{"n_layer": 11, "d_model": 512, "n_head": 8, "n_kv_head": 8, "head_dim": 64, "d_mlp": 2048, "vocab_size": 16384, "activation": "tanh_gelu", "norm": "layernorm", "norm_place": "pre", "norm_eps": 1e-06, "positions": "rope", "rope_base": 500000.0, "rope_fraction": 0.5, "qk_norm": false, "attn_scale": 0.125, "bias": "none", "tie_embeddings": false, "parallel_block": true, "init": "uniform", "init_std_qkv": 0.026, "init_std_o": 0.026, "init_std_up": 0.026, "init_std_down": 0.0, "optimizer": "adamw", "lr": 0.000923, "beta1": 0.95, "beta2": 0.99, "weight_decay": 0.13, "lr_head": 0.00867, "grad_clip": 1.0, "warmup_steps": 432, "schedule": "wsd", "decay_fraction": 0.581, "decay_shape": "linear", "final_lr_fraction": 0.1, "batch_tokens": 65536, "seq_len": 1024, "doc_mask": true, "train_tokens": 501900000, "steps": 7659, "dataset": "wikipedia_en"}
MLP neurons of a small language model. Each row is named by its layer, matrix (up: input weights) and neuron, and shows model dimensions 0-255. Each number is 500 + 40 x the weight over its row's rms, rounded and kept within 0 to 999. Numbers have three digits each.
Before each neuron's rows, "fires on" lists the tokens most often at its 100 highest values on Wikipedia text that the model never trained on.

fires on: " ", "B", " I", "D", "===", "M"
L5.up322:520526525499553549476506553495516571544415489521582507489457514488492434536443541446442555546515542534521541479440580509514475477518533406491557523530457544536516485515400524515445547456491494522511510493458448483507529477466491558466503498514421493481504474534529460428486461527530544408520449515574503461516512506551440466531532456485476482585399500500520493450554498534479475505523470535487476557463516436551503502543490525483476471506482500508560476478482461510502490475526463440563571536531476503488499485518531483484539464562504538450446498501496533540541455441538595484506487529488480526497546483525535506509465427432553482487450486460480396448496458487497451531501486475521435518481530578500521468530473528442531474494572505510428567524534533502622543551496525

fires on: "2", " season", " A"
L7.up1465:482483517523509493486511497473482474504536482564525500468480534506447460522518490511526496510527447556509489480513541533484520510453566393431569430512510518545550561517410461452477560446512452458500504564414579482483544520566480499522509532504444494562442487512466521548569566486448516498551508562492447455484479541512448546468590482497398529445485553494550533527596519551541481532530491492426525536490484553548536478567483485458504407483423472460537448581482481550456529540478498529515535525483476474475521483483493494495555493563506475541477487467497544443364585459505537474541461463495517552425572501483541408519560492535560501510506450481489479475562484454447481548463475473492499448536484504538540474556546502528523565520448507511516463481475485482441531524515520

fires on: "ary", "al", "ic", "ent", "ric", "ual"
L7.up925:521467562495441502546441505439514510544525531485481470471521557470467488461497524453463518524486478512544503449475535503548555453488486518493512504413485464539506483480502467466517537536524520470500452552547528526501468536531506537471562569455432505500521443438470393472554504431506390502532508488567512467501471545533489504491509521412467517520445466555499471544492503414420575513518584533492519466499582472520527480548461515522405514426490484505459470503460396545495414516473523528522505578511404484572488516524519529557502471520487484429475535502481586474470462461498534569490552483584500474408561546511570529452486543501511537470483465527483418481492551511466474483434502439557514513428483523539496473495478491510503485493530526504469474543521510512533454590496504

fires on: "er", "o", "es", "a", "re"
L5.up757:490522543541487527591572472523514477508524518550490450484464505513485473498476468452521501497518524532526481468444485478478478500575496514483537461549539469493560492529447517590455465522496466534507477483529490531538522467505467524533489527469477510438513559545537503537498571463479454477530591446514534451492568521475578533502485495435489483458478515488494434456523509543526515460542519444512499545403500474419491554516483498484440521445467410485575527469429467535468478466578467488488508490526531451530517427481524502527523464587529480521553464453553508507515447446566477486465523588534553506477553551452568425481499485516442489459492463489477466488550457449474492525496525504531415559529435547504542443539495528492502469437562494529483471465475490423440494421437507

fires on: "er", ".", "res", "ust", "es", "ol"
L5.up2015:442558494492538476566497487541517483590497478515451501459469557534490450481508554495515445504512460478530565493494460414556506473546504445483472545522528459556548548461478489494531502529505531550470489574412464473520459516487509510481465514499576517445497535480483546466461488460463376488508526468553522512512471530495507521450443566540529417471448448502489500459530482534553558475466559465466516566527510546519471508534464473543477562463512450513538487512503529557505492448485481534564570495509521420543462532540582507484490506539477431414507445541574571509503422439565505499510487590551501471481582530498606552455487419444497508542475501495475516569595457553516457492507477475425470522550483494535511464495516419466487502463481553545585448472457514474519581462503518

fires on: ".", ",", "o", " to ", "oc", "–"
L7.up657:464508498510466499515467456484571526481546476484536425395534594513490527519506469467513441505494516543494483545457493583477542460528480538516518500493451540539545505505461484471389484554477535565484568489524455485476539447547509411469496483489499512471481490519542582483463567509544491481513443514477461482500496538436560454536541596460524494439386505448512541529511555463493499542475493451600501505536568538532492527466410474463476495497477491540508530473480500479458510577460508560536515482506555547471493521491474485520538469499492560496550473526504581530477485464495495408514541510592412471446540470556497468512434528455558463508521504505518468472455512501472566525439431441518497472518460588525546418500460498450506472460480474411566518549481533478537507509509445

fires on: "ar", "ot", "et", "at", "ach", "h"
L5.up1699:532548521451557563459483483544471527570491602486480523486550541503412496533454574502504444431528549513463501557509513462515557472458486540512498557425546502517511581479523582495479531504487535552462580492513435511478540503443490466537534362469489513528447472503536524517463435424530463497457452454513485475432494534556475523470520491459518442482512479358482510486554530520501512522529455458533499439557482488488520535552568496528425453467514564507576475566537495493437503514442499451547533525523483463474492534560505474555510508525469501545494409528516454527478567574445513511430489498509383512501501468562519562521424509515527513477460451517544507425528496465448497486522494441500481491578495553518483444488492533434431496489492485461559502495510533549560502517508473

fires on: ", ", " of ", " November ", " March ", " July "
L5.up1317:536465450554503530454488496474560533526560517437523455471433505474419462540478565466536433463502533514482460501569567501503487511491455579461471526509481508537480514483529432502534571477441518517587534572450516529477483468507572531561540536483501510518463520517477430479536536476489524539498481483562538469442536586565585517561499533526470527498525524486439457518524532539501456508512524480452576499434512557460449524526516481436468485440455486468459571531546481511496417476530463474538470514497474426490513502508530453487556456535524498493448455466526473562464457454470486535473532456541503454483491526470482459502566426451488546528509508493460490456516533498529485500441388470507552536520549588500551480500499487527491559504535503449500513551470530500447557476524453

fires on: "==", " ===", " ==", "===", " was founded"
L7.up562:494455438480441476460471519471494426521461512491502548544483464503500498524455511489509463506532497527500462493516526510494525516458543469483461464477506531548536531546485566496552553512453480516450508427470502470470455488507548510475520516554474526458486478468427475519559504506504480508533504514536462462524447565482533517490543512445511580468497498474507455524487506514564574480489534589547557503507517481410528561532453573551493496408494523520533483469492453587476485512406473448503474518565496535517528345509487436544553500550472575465470460501511543556508540458474495482555518440478523486532448453529543504510438457511484474570510532477488471477471464442467475534517504535460503559467488547512469497559448478513562492491603441547511453507494543584507542493614464

fires on: "r", "e", ".", "ed", "g"
L5.up336:500510481444518507549562467463511544583531470549484458500496499542509460564500488477416438427559481546540530463465516507480477462475522553424518484493480430463497530534475498484437447516476530488518475503578545515491540484464516498502472502496462587534501556570488451409521565474475440468477451508463437504515545507520560518542532540441526496569509529506484472461523522449449532565542481487470508490527518525459525490492439493557553476487379464521477624552546486503488493464560513500431542501509490452470543457489569526452574475466521481539459483493413506599504550485529519529506484480554553490516571516521558552569462489544539498500471465513543452534517550553467401458420483488502521459474532529500455477507491501546516449536462567468462489535464527456431486426439518

fires on: "es", "ed", "er", "i", "re", "is"
L7.up1993:512484493438494563566503455529490494535510523455485519441510554433507417468495506512548464506527525447537488519477487515501473458578462502441526436531506439484537510441474547557458488509516563515520428507488423485552430432427524537491523561479466517506499531513434517491434473436457454490493519525547534413522519482550507500477544472503524451555538434493509510537597475472486519490490539483496474532622482526471465532512423502532524472479386435478493545564464603583477474508477487428541488563504424435519564479570596506536497498560467528456503513536456551504531484512535532415458524511553477595475621530441536588489507443461502514482529478546482425484463475425498582515503505464466481543446492478498418474440422476528466484461471485524519537521448514512467526498569550

fires on: " H", "ing", "th", "rd", " a", " that"
L5.up1729:569520409487487555479581490516560514444517442524542532523479557546443505486455482569527500508573480488498504578495463473439481566459491547480569414448537525539521432470439448484535526466490546508528448523571484493507463499490462502577468455515483464483524565530517539600514502470493476465500472440552461442525490566499468546517544517533514553520507530564472434511534555478515577585514584520505554475475484529463448551528470529524465553476484496485519586425490457499475519442421472548521561478538473456494467493550534451473555492493417460447543476498511476585470539527503484498481532484473463421464422568488540429477417419513497512559537472543449462458539499568489441488506494489511472447469536583444542462473457559474460496485577472543477459463497524525482563490530415

fires on: "1", "2", "if"
L7.up1966:641494458504429552514453496528446484460514527504563580526509481491475474499509486415457477507501569543488571558519528506446514478466548481425437465505509560502481469526414469464504562471576474432458531482513571507462502493570454484464517534549484493456454504586455510506519485475515528597554533546561496498448511515493498489523597434497574476512480502499496513568503503502484615481496490515520544496448528509568556512508537498498502501515506441597502514490480470564477504506510461487535575543462523475508558470502510514441502420497509516523514429448501536542437471473497477555534524524562467497541566432544527503461495436576515539524566510471480527485507499431471484470490555431455442535544452522568478481480510505516441460567467507526556436507482512505508438532539537

fires on: "om", "od", " p", "1", "ip", "ot"
L7.up159:543491497495394523496431572460524442562528499456512489511530491543467453473481467503560540556526554486542453474551559520485481485426503475412497481444486505589512572438568461473445461505453547528530460549514450465480478472506507446477526437486491497461538509512497511552476528471528438528528476433532518475521495517483466472507486504526529550537429540509505524562506547544530526512559528539497557500510458499468422442511481541561532547513439474587535555524507443513486468473507509548566523562526544496441468517552560472530534532529497437577527500478524528540503494480523444456428482432505471498518545490520510592447531448525515441464599508507447478524498446434425492486405474507450538459546543536475536495502506518502464470563489481477516413502484504473563507496560406

fires on: "h", " ", "w", "l", "st"
L5.up735:499523488521496504470549500512442456509558554479499451509527595549487502488473535535508480437498535522543434481503580449502485540495528456526522512447488452526523521436513517467540530495468496447497529513404474484544461473508499534503493516539482502489452433516494577487519457559474469456471561492491462518500515532441584436483499494445505463479464532506570387542496522402506560507528517505519582482516466513505568493468488524480503450477428474485464521406443463515499516436490475448484518503483504435520531521561438468448497448529511572451455494505503533481406588491549577512571543505501513528490479505519520422467461440505524494457531508567531426531478438578493562432495540528546454481482505469483480484460461485406466500504547545481558397523504570541438445578470447

fires on: "l", "est", "an", "ch", "ach", "ass"
L5.up1801:549515506532460506534459472469533544452482544466474519399481523495521498519479474436497523466502535515514529486479459475483519483462418486440507489558397547479574513414496539449537528535448466559489534509456491473498525492608564504552476540493472435449438492582460538502461454511480514463569549545475515498475505498517461546461500584503520486470494531546529513511473507420519532515485553439526541494458472477444445537587506481494499514417518494633553501428490483506494551482571467486577579540487431497590512481518514541479494488491456516526508506471571520536526447490491566478473490519535544471539505504519570475483440486521525489473546453467454514540471525531499532541463536415474463516456459497510522486445491524482521457538545534512573419487430535500564459498499529

fires on: "0", "- ", "6", "2", "ir"
L5.up1814:445489586483490488524558519498552541444492487505447476445478496525495527510414546449540562552536490486545521498441444489414513502585492540445549496483445555524545528489526421557538587529509495515536476478529485488466529540514435525461468492480436485564456527419458500471536546403487435551459495508433534441546537550478474513541538551528552489491548453531519459611468516491478491522511471462421489484467476533523526542482487451440490488510500454447513497526585550539488424460460463508513535483478524540485431518524491502457516485442529461567499570460520566475443497501463518423473538512511511543479481444505529492516500507414475492535554507536587458459562550547518512506452546421470512472461494488572565469486436485464485493485439482533571486478474516535551520537545399

fires on: "1", "5", " of ", " January ", "2", ", "
L5.up1791:474438512495490492505434530494509441482492474424554510494475485525498396509435455507456503533541467531483462577523550502517523532451464504499487454411473495523529576522493498401444505524485651505488500497498460469514529394510522481485555475509503484495462478517414501503529557461525513571469490594589516521445563549525535539516505528559517503459543513484530492489468520481462547506492508572557556490525552471428456523481512442408484455439436526425479525488491471505449430547546543443552465524545557487521495535511479455444490460481483483471442489430542474568485480458450462465516532500500480529490532527485420459468527417487487485507524506520553421444545534499557519448465532472516546466528434551496605459514483511479522485491541507472542514480463553542553511485596557

fires on: "==", "===", " ==", "B"
L5.up666:565500477434434482517528500470511505539504545486526531512520521483514531506447517521476549531545478510531509573452480508519565504439484474564565540576437569554541512493499565527457545512514534584527483466539439436498490514512495523429510401494488511527512507585494452506451489489436543466514512467526540423507510550511529537509459467462535528536454566506534524455496506539458568552532609457547421467464515417498478488536469492489455465488546561477537533496510471439498471539465485516568567494572492507480436445533547403520480561574502467513492496573481475536546480496479452471553518528482475536515453512498483573480502475512424463546471500539498529433486555497485481532453501553477474513443491576498529483534464542502546546499454506540437502476520541512535474445472502

fires on: "us", "ic", "or", "al", "ard"
L5.up1915:549487496425526533507445519469446450565532573521521468506482499443457520501478552434564434487461493473536448501466552563425512489514531445437511516479438566511553479476473583504530567477401501463451549532462519563500468478496462490477529518529490524555559505479481431470546475465520492447493482490514479529506549561515506542527497475425472522477476455488575430536555508514431541539483577534509454444499484541525530493484522580443521468451502470494489464497493437598499523487446414502463485545510541492478481467539538430431411463524463534526491523542507518416402481475483566587542528532551536445477517474586523553515474435534498551494552454519518499497528515488527433512434483412439525597480525518503576486495496515487465468537481595511499494510442528500484493508519544

fires on: "at", "ot", "ch", "T", "al", "ap"
L5.up751:527484511509404497485508513511530567538436519467571550469526551463465507533445512449518474561484532597547419478435582517505492537516504503573526535504429517524464458522411491463546477484527513452475583516498464574510514478487505507507535509532547505531516464537490516540564514517447479451551468525497521498484469506500503474512481463468448470535507565525492488496473491472451497496542492503532578428541427517480508499490548453509446451408494516530529524422568444469488462513455520435494490478510510571559555485535524500463551452528512466552533463464490470492468494480499459485490518521477467480434515528538581537538492503465472477527530501535532510480542559561537517529436516526533480507514551491556505448501505490509514519472524502483506521490479528436571516560520513

fires on: "er", "q", "ast", "ree", "ock", "ate"
L5.up1924:485462560553507521553536446513479508420497512517479421479514513460523479520510520437502461501467507518569444532442433535479511470482480533570497516518443535581500470446537523444471469491513532540517518484495559450539503548546468557472569433555430504486428458498443444538472550453485466497454522484480487481494512569462491544500504480456544483518483484499534544538443520425484561473476542420485509503540462527524545468586492460565504420570531538506527472516434460458490514517541450532578491519560439517418489466525559602625498531462536442454480451555461539536509471477526498502502506510558448530491520542538534476542492507465462557550496480449555532552495486448560521530512484459478423508529503481542460481547487609499516501446455519478546507556425497495457532504538491

fires on: "===", "==", " =", "====", " ====", " =="
L7.up1894:531485498543473506477513577510577474448468471469537522555506426459420413494513474541486462513557530528467527545481506466474557496512483425454582448472497511509504483501453492512492510474492448581509469503526493534506532502548518489471517510518563513477521506515527413475528459489501444426543459530515486524460474638496507484482568495497560534510467470447546509484482514525447532505538546487496522562457520520539518425459422512555491529488460439567468510525522529426507538509446551426466559441544460404493441379491549467446491500567443478466468501455543491505484521449524514489470454494490519541537559447546602537566503460480535483452477432479488465422496503484470513521451517509423538578543535558490551475504464478516459471589491539504456524469494522562518539525496458

fires on: "==", " ==", " ===", " career==", "===", "|---|---|---|---|"
L7.up1819:542459507493521499472518450466599496469448505492593547520494532510495508522562527487556457471501549534499463530525525510508536493419506488486486494505504532530581512480466450439523544501433521514543548454488462550512465478535492501510457461540439539475475481441528433461599490515430530512501503472536484454519481577467442538502504524502560506578462481496555471502507511523513495575541474461447460504531394455531471490477486436500505484512391486577481479541480472485501472507411524526536537495485529475569535474476543518487440493570415516513480535469468512516538547485525499487484431408518520521466510509499545523444535542465517518530472482546457433475527569512480509580473467478518511472473516496461517425513460507554462476524486482481516515454437531510540500481544483

fires on: "or", "on", "am", "ort", "ot", "."
L5.up1943:490470545521572503571500568517506531476508544525543469497515473457473480600541469520483457478505532465511507467451461537553546508498496465506581503544494476540495535469420512482509537476510572537475507575456502428466451518524547486503560576473485442474467465528506482490491474495415503486517450491471479499486517513475524565540556541515434457514519503521535490498549509470497477486470529423522518538545495489516489514593445540549487527475486445495485529599515575541472486504502443533544467429625552397499495465523496501537480423549443492435449478470482537599461529426572532547457439554548549456467534551468439483506482506503560466514481462511457448482502486460504493586535525477549566511556495516465554464484492501483516433495547487504516493515473512490501512539508483

fires on: ", ", " July ", " March ", " October ", "ut"
L5.up588:561500462506498510500460441446517526510550412441519496506532473514485455490473481550518454496521531534467434601536541511545538491437457568550510550506481464565538440463431534474513543538497545470466552486439555551537467485491536548489543511547493565542503440524538494468549516508453519418448516498541461522455489552506497486530516591515529444473533545465506533470510550442454557554495523531516549486435493495481527524446489500530467499448515554534540555557491508552468530439537544473492450505550518448527489427539469431435471502481468479493493457456471457544475437503521462492478551442461460478515467488544513543475548505474447460513482439473456451447457541469535474542473491516543520475466563578461479457469520495608544541495410421498609509502469523524464442561531531

fires on: ",", ".", "6", " Staff", " %"
L5.up599:472495527488498470516495465484509501486497552464508422447545504520510547476489529512512484485538483541510485469387509522459506579504498458477503394509486538515497475475496450485510513552521581474520494485538425545463417468583583471511527524477510561471497387494454361513553431443484538495564572494591504397552480487499461561527542493484548527461433516523507519586560538544526521639473509502558525500515540549470523493479482515523495461500571498468588469533517511543520511507472490452489487463462480462492525437460551522563465425473470534469483492509441501445470441477549458470528520534547453476515541496485501486502509491489462443578546519452500508439529498525432551519467480517509451473532527553525577449508497503517579541460454535526522521501458538445527491486532422

fires on: "ing", "es", "per", "ine", "ast", "ate"
L5.up545:532407539539485517519449463461530438450522507467533460447578507470562520443518466436456464450512524532534530460465455488509500451513514448541551475462495538519461493516434485470494542508550498504453492491541504499508455445504526547493482532482536498494439488493491412484458475458484431508532521504588513451511512502470452560468531501570514511495547544472555504570542524363469511565423566554477526446443453526531542539550469542545471571475522441529521473537479572536487497469569408516524508497539483426512590416510573480571493495444555451467450494571511554564530463584591492506504521517532531438470625593513491434535464514502456527472470479525432497465530499454572473464489581464478442540439517530526474471460495450477587455405531467475469523465470532468466496490523544

fires on: ".", "om", "y", " for"
L5.up911:457446538467471593496488489522531478506471514539487486376521548473534501576529513452390426425520526487520474452531539500506530476460523468482546523524466459532514515470491510488546546538527559487527576532443468518524508508508501470489465540490497475477440512527486515452459514513491487497544517536459480424504540491475400549481478529474489498487546551429546475523473531433493591462502484472443478501478538555506617531542568502485525486553472526592535509485538561526481437467545493535511507504536409532488525515562509464504515435487542475462466455477488530438446466545548512403521539530530489573444526599568604492471519482498543545467483473490491527504498497565518535506375467492482538457511461542530492488475502549483498436509587584533484505497469569512492521535475542

fires on: "\n\n", "==", "ac", "ro"
L5.up1760:509423471518459579576497506492503474534503513513518577466491528491524472505497490504489469622492514474508448571467493535509576482525510417545543494418441415480524551553506460400489561509544512484568533448496435514474464445484549575480448502545456536549479459540481502507459542476537498524525505509489452443534430536438483463512505456440568568501460528494596525511514521436446544479482512519580502581450520547480440494560566480527456443491469486510509484420528464517415444457508482517520590458519484442510509516543582465538530548546498483505425459495508524459572498482553469490541514484491477452493515475479559480468483481387499557477473474531468486451466490556547516557485483468511447490553518481559473439462467480489554551498547514419466506484462494527478535522544478

fires on: "–", "ot", "at", " long", "et", " by"
L5.up551:490510506589544463433523451501560487537485540496476468557518465449522484503519507444461426511530511476501444531510506504434516509526490532507546538463449484511520497494429463458520532528511527517505590422489496559523452480577499500508465476497435436526403490474500469554457477508503430415547479566558442481496545461550463498521474578507522515518461545495477480497536526493456558536443509441467527494504428516471485526518519534484466424484536476482488583538586555540466530535461506460534503483539505417462462543593506515483524478539553498499541476548455456539515521476498488460479526513502482456464585504537514519566548459466469495479594471490473482521472488468472454495476506516476406436484508462582480482448523490382502547430514503486525497479493604486526483543501468

fires on: "ic", "om", "am", "is", " is", "etherlands"
L7.up798:533447492544460534495496487491514552532573520456521452539490518481480498449483503402461473468553574494523505475530458472475505546561504434503588455553459529507488478478443479535480524469512433494495475425467504529444485509453456549470553461471491540534501478415535537462549524546502537498518532463579515394526480490576537600506501555525508497474488488503510525557551504402473509526506551478516461504374468512543508468493468471444528431478499503513491452487493558522474504535406524424564501517492477509534505473508565510531550466488573482449491476532535473500482528428506502542427522509490517503472584530566444488515476469473513488523509466478494449487470503442518449498453527443447551583494502546488526452463488547494531479493466519487505483477491520583559449462513536

fires on: ".", "ch", " |", "ed", " two", " one"
L5.up1654:491432525517523453524454505477486546492526458501565490480479528465494450450445456442421521447476479582516439527475492534490461478541540529520513545494494499483454490451517479498511512508521538470581578485448493537580503506492497502533533481477430532534483448464541495466514442515485508428458514456484448518532481547550507453553502539470527537581500570512524492504497530453460567492462436500522480488528456516502478548471570467453532456485454513508553524494503565535478419496496479462520577446485561428522527500532542515523533467529506420491458528462466467514469563473510463459426514518489502498503443501479494470497476479473576530445492511556515477485547521627469406561482440484528463485551531506449512465507446506503480494512506531492444463524527558385485554512540523

fires on: "am", "em", "om", "e", "ar", "es"
L7.up32:577522524436423558472448443450500512437515514528526505460497484494466463466431502495544454552468514560584500464511569471518492582519526520459505451497461480519514475514441487479466451446499541491473520476523525554531476464477452514519544552461449513501503470450475475517562485577512573507543570496518499451496570544562454532494458511476539459486528506501537462548557503490470537510487507538466471464484462459539490499478517503466473448473480509456549559501500475514469518516426450411463468536566479524553552467494495492460547494540535492499490475430440500560455531438537545504576513511561503540511487527476552488525523466543502468545460491530552520434526528417438471434433549457511504503485529505570550483519439562470438524551534570498421532479533499451567505534491535

fires on: " ", "4", "6", "7", "8", "2"
L5.up179:548380516418499544530529458483564542562460516438504496482496536507436463501444498471483492443542542488499446506478500523496548438426539424482527453473509586557507549528561581458539524531487515478561520456473546550505473521514463531478512516498449469520454482452496463541488473453483501452580467529473463489513484501511472468461508508398537445455548450560544496552501574479459523501532492437466505609492501511483523450487510498519531422453526505446528403476529504535476441500463439506543513492473492448443524483564517445461459439552544514496570509533498590468443507457522463433507581478480505468470530525516465469503514437557502499521555460461522487503464465503514503491454496542441464479485409525472558454432498582504564548554442488491415498480435596457468503502513485

fires on: "w", "z", "an", "est", "aw"
L5.up1578:550517495520438451533548536501531490548489508525472461499533499539456477514587496525580451445458508549527484519529491452541526500472428510444513547502515480536569506467475448499517497513541466519528539586525453516481463501563510462507483496487507499538477522514473509578521501441446404513481491584571541479466605546533430548542531497494485427524493573455545509515511481544493458537500577423429492512548458483418537463516492485488417485496535384486586561465480493539447604520555428535529528525514422531515433401526508501471447446517509531483458517517486518538516460489532521537548471515578450507459477468476540535455457466457497496536406493511479510478509487554545450530405491518443451529448499457558469445424493511512446525576424527562527561528443518506511516457467479

fires on: "ic", "ian", "is", "al", "A ", "an"
L5.up1619:461483461513495498449513544472542545470462497466466511499519463474404492486514552381519500542477499560524501531507535477527523549534446538473549501498491482521544529520477523589542576455511499526550472501563500477459502529489505513451465441493541528529494526562478487468554586528487459510508510513577591445537482583548503596554455484416554431545509445543497530512543546499493510548429520455417463532488485491466450455534432496511466411525481476506516560516523466510507529458470551505463528531575584494553476439517510508465490459581495511394451509469480489426559518461539580536485477532607484455501490477518548430544572489526540513498437517501512508503586465545476540486486477451492521511501435554510498469454482497481522503530460564529493472532473544492453457494486509

fires on: " In", " He", " At", " Her", "In", " As"
L5.up1008:501487566513487492522504474489485545504459507495513458565542471495464545496484473494464495422506498503503474516452569501480474538533463527490553469511542558549546543466536496495499521515527496494571515553472441437451484523513493556468484402429447444475557453507487510487518399492493488514512498510587472502555493514387455481576548472484545560563531523465492493471522536506508450484452548572498519465436498495460505582524427481445509503478509493447515579520461388569476520478462508455500483549571483467522454473570488506480493519549523516495437519521474524506520485467428481491495494533465461487466448524485522548535475494448482478505508512545471493569501490523556412537556503481400489515571514535450515466531464487534444503447535483458524495541524500578454611479482490

fires on: "al", "2", " the", " a", "n", "rd"
L5.up172:481473495523478508503509467506510484501530522497496558442493514452451471524462498560465531502561530500608456521550459457453465434474423542566517497487508568593583517508497548590417506546570572538524441511553513467552467511510464410436448472529527516544593537488523440518459454428507559517474445487533509427475502561443517532551564512438482576519444528482554451404529554429493505440497529458527459498480504525553502506550419499452575493468522506488481599451449458488510478506541417481493497548506497542481525439474531561459483457510480541447532489536462515549592512543510512496472467512517527511483473536458576529519475519545484505592492490445505485524454514508534406480504459504455422516496533535434457464509449516451499467468475509550447481450449557513485499526558514

fires on: " A", " E", " Her", " By", " He"
L5.up1314:481449532471520498489456475452492491514515493484473463517477543566462482505510540534447549484528448475499485553493560537521492447495515491497542494523556564577523495505409549420569470583452545493471524531562429455456480539548445511492451558476462504500485484496483441505503441459496507485519522525556403495460516466475475473548527572475518510529561549508573504514461559485492527512533541571468466452419509502536545532489421480473459433500472459501516586559492535516461515518474459469542527511557421490513495503488442472524499508532531488537499566496494470484570485542551528516438517541511537497496444490520501413389455417519500501519551482540468502490528510434552504504530544502471468519542490548480569463570377534563511517453510522461526474515480518585465546445550522

fires on: "ed", "ing", " j", "ated", " P", "led"
L7.up1046:589495441459515485560486459471590496473524482453541457534470461569485463461473506479509501474552457512509548516407531490481501478520476510471492442471561559460566487555482456479512520561471515526444525482412456558579454441501484578507456506490494481473516462509455475520461515556486546438448477480456460468488425518562530559436546444480515471522520487499455469537470548522375545558490446440518491507437433561497502473477522474524526471404416463436530505469473524564500545521428482410500527474572520470558517428475510491486561466458494504490484528504480544572505482521458529457469547495471492562480451508495547617552445441528490437565502530569483500422559507499456462535440501474491513417505558477477517489539472445513464408459539518508542477492462536445495511453449459

fires on: "ing", " All", "All", "ertified", "ed", " or a"
L7.up989:601493617517485565532469501445544509446456521478583497476467468567529503430490472473439540452565485488538494575454525466542489475539495479443536528462532471560513435553490544547479483474495486494527578541574527534526522441464435538477493517462484478542484543462505434546505522509365545416471564532479503506516462495462509524519501500534512555459390519505539451458559529534493559525505480458545525548519469469587476484536442552466417501494485452502449480537458529579504524536432499483560535497529524497433460479492525481537560508477499442476546472468516444473525462530401480470466520501573482499406551583498534526461447496462443495504495532530435544419557574471496517503551541474469478524525546543539549505512494523409522468579574514524514504604463523502460563458448446

fires on: "0", "2", " against", " and", " ", " the"
L7.up1181:458515516496463471555499585467508462468485540416496498428544496491448454544516514443443511394558491434577546538424416579466516511533525532525517425510510473528533485544549538441468534492504498559519542483537513462462426489496515514432510488453491479502471427464482547437532541571460510496513478554441497521375501497529505558526526568472506526436551510478569436464478506490440535517557484424434505526497452520434534467480424481475534452499535458545520495507502538511531455464478478466481522458510533437454528472524548462515531452520482419543435451475525548588496501441467434503590509538496444550420602535557450503455457523486515524547479475570496457497482523505553454510482554435468477444476538556479448493453514479554484457465554493485551526482498559522610481529439498

fires on: " and", ",", " the", " The", ";"
L7.up1006:492550500456514475518569559518529527490530553544528515485516505487481501501445449475430483514607544491544495517517533471474535523497513481480547519482419534529534525533468519482497560574505491504529539425503532500500467518524503465535495545437538444478543496509459473455498508495504449481466492494499429458429509528545492506567599517429531492550555538515540437453483518487446474582525546518475467499538547516500502511485426483554577488505448439484542454557543467549492526506543414516538493461471517462486532456531504488536486518509491380463461488557479444539448499529572506522503502513565427541448489471494514578500470508477506497449476455492583465482516435508485498600447572500477498522451483440436541469433463469522477518556512470458397491487520536494492579503463532

fires on: "==", " ==", " | ", "s==", " |"
L7.up1363:502455482544466482528459498418500528464429506435530463548504481461432493545515529419456469486525565508504558533485488506415524470436530534535513430487431494497488530484510466533478490400462506456545554447459524490471382517503525488519520511526493479518531472522487512444613482445530492575569478498476425473558430520448495525501533453464502475511519477478561478527485493517535552530496493506466584530490481455500458416439473547524511490470445469500479489560504534517506518497469499489494530501503496506533536511497502514484540487514433498500496499469508535542462513500544504495531576489559503534452586447498465506525425520517543536469510447486524427546497502463541490537533465461575452514516489469563467441512441470513508498527474517494499524480428516533513469537550458

fires on: "0", " | ", "2", "e", "ell", "; "
L5.up628:468391612501468613563537611543538501504475453511601421514515462455487596514432544474470514551525509463522474529483500597444445539473509515505560538476399440528531513512482515440515508478529527490504487440503458536461496460547462523487500512453504460475492427496446448476455555511462465612560460559474526482503461556475428478505535494540512568460546499481568531474554506466460496492499558513395513495485458498531492485561532547468467497551491455517457515526505492566474483489477506481551508483551445472482453492530520503574591449512478456534506459414520479457498435482517499565486511537527486458497549589451431558442446502467441433506511515440475508539522526487442468492488524465466525523438458496503499447394505535454526485526518495508497488578468574469501525558514482

fires on: "2", "1", ":", " for the", " ", " |"
L7.up59:522498477483511493502505533489545458503497496543532455514524540455490516582431465533505539469594538555532527530469505508537576503433470424495541521503448508505544508486583472473421521481456534511495558480509526450524509528516459509592491485500467531532480428432479443510543460522469474409546483494488540521534491440468537524522534498501532565467532492467528428541525480446455496484531451492581512564474464473500539524443504491513524545450488551506533520535538469529467469499479445477558544446480458449406500551460473475539494558469494493543520516549541536511508510494473520479577498526517508539434545531522531586449468542556468549501424488583423500567501521441475536495452508467463458519591489484466526420434474475522463454471475533506454516466444548489497515494432423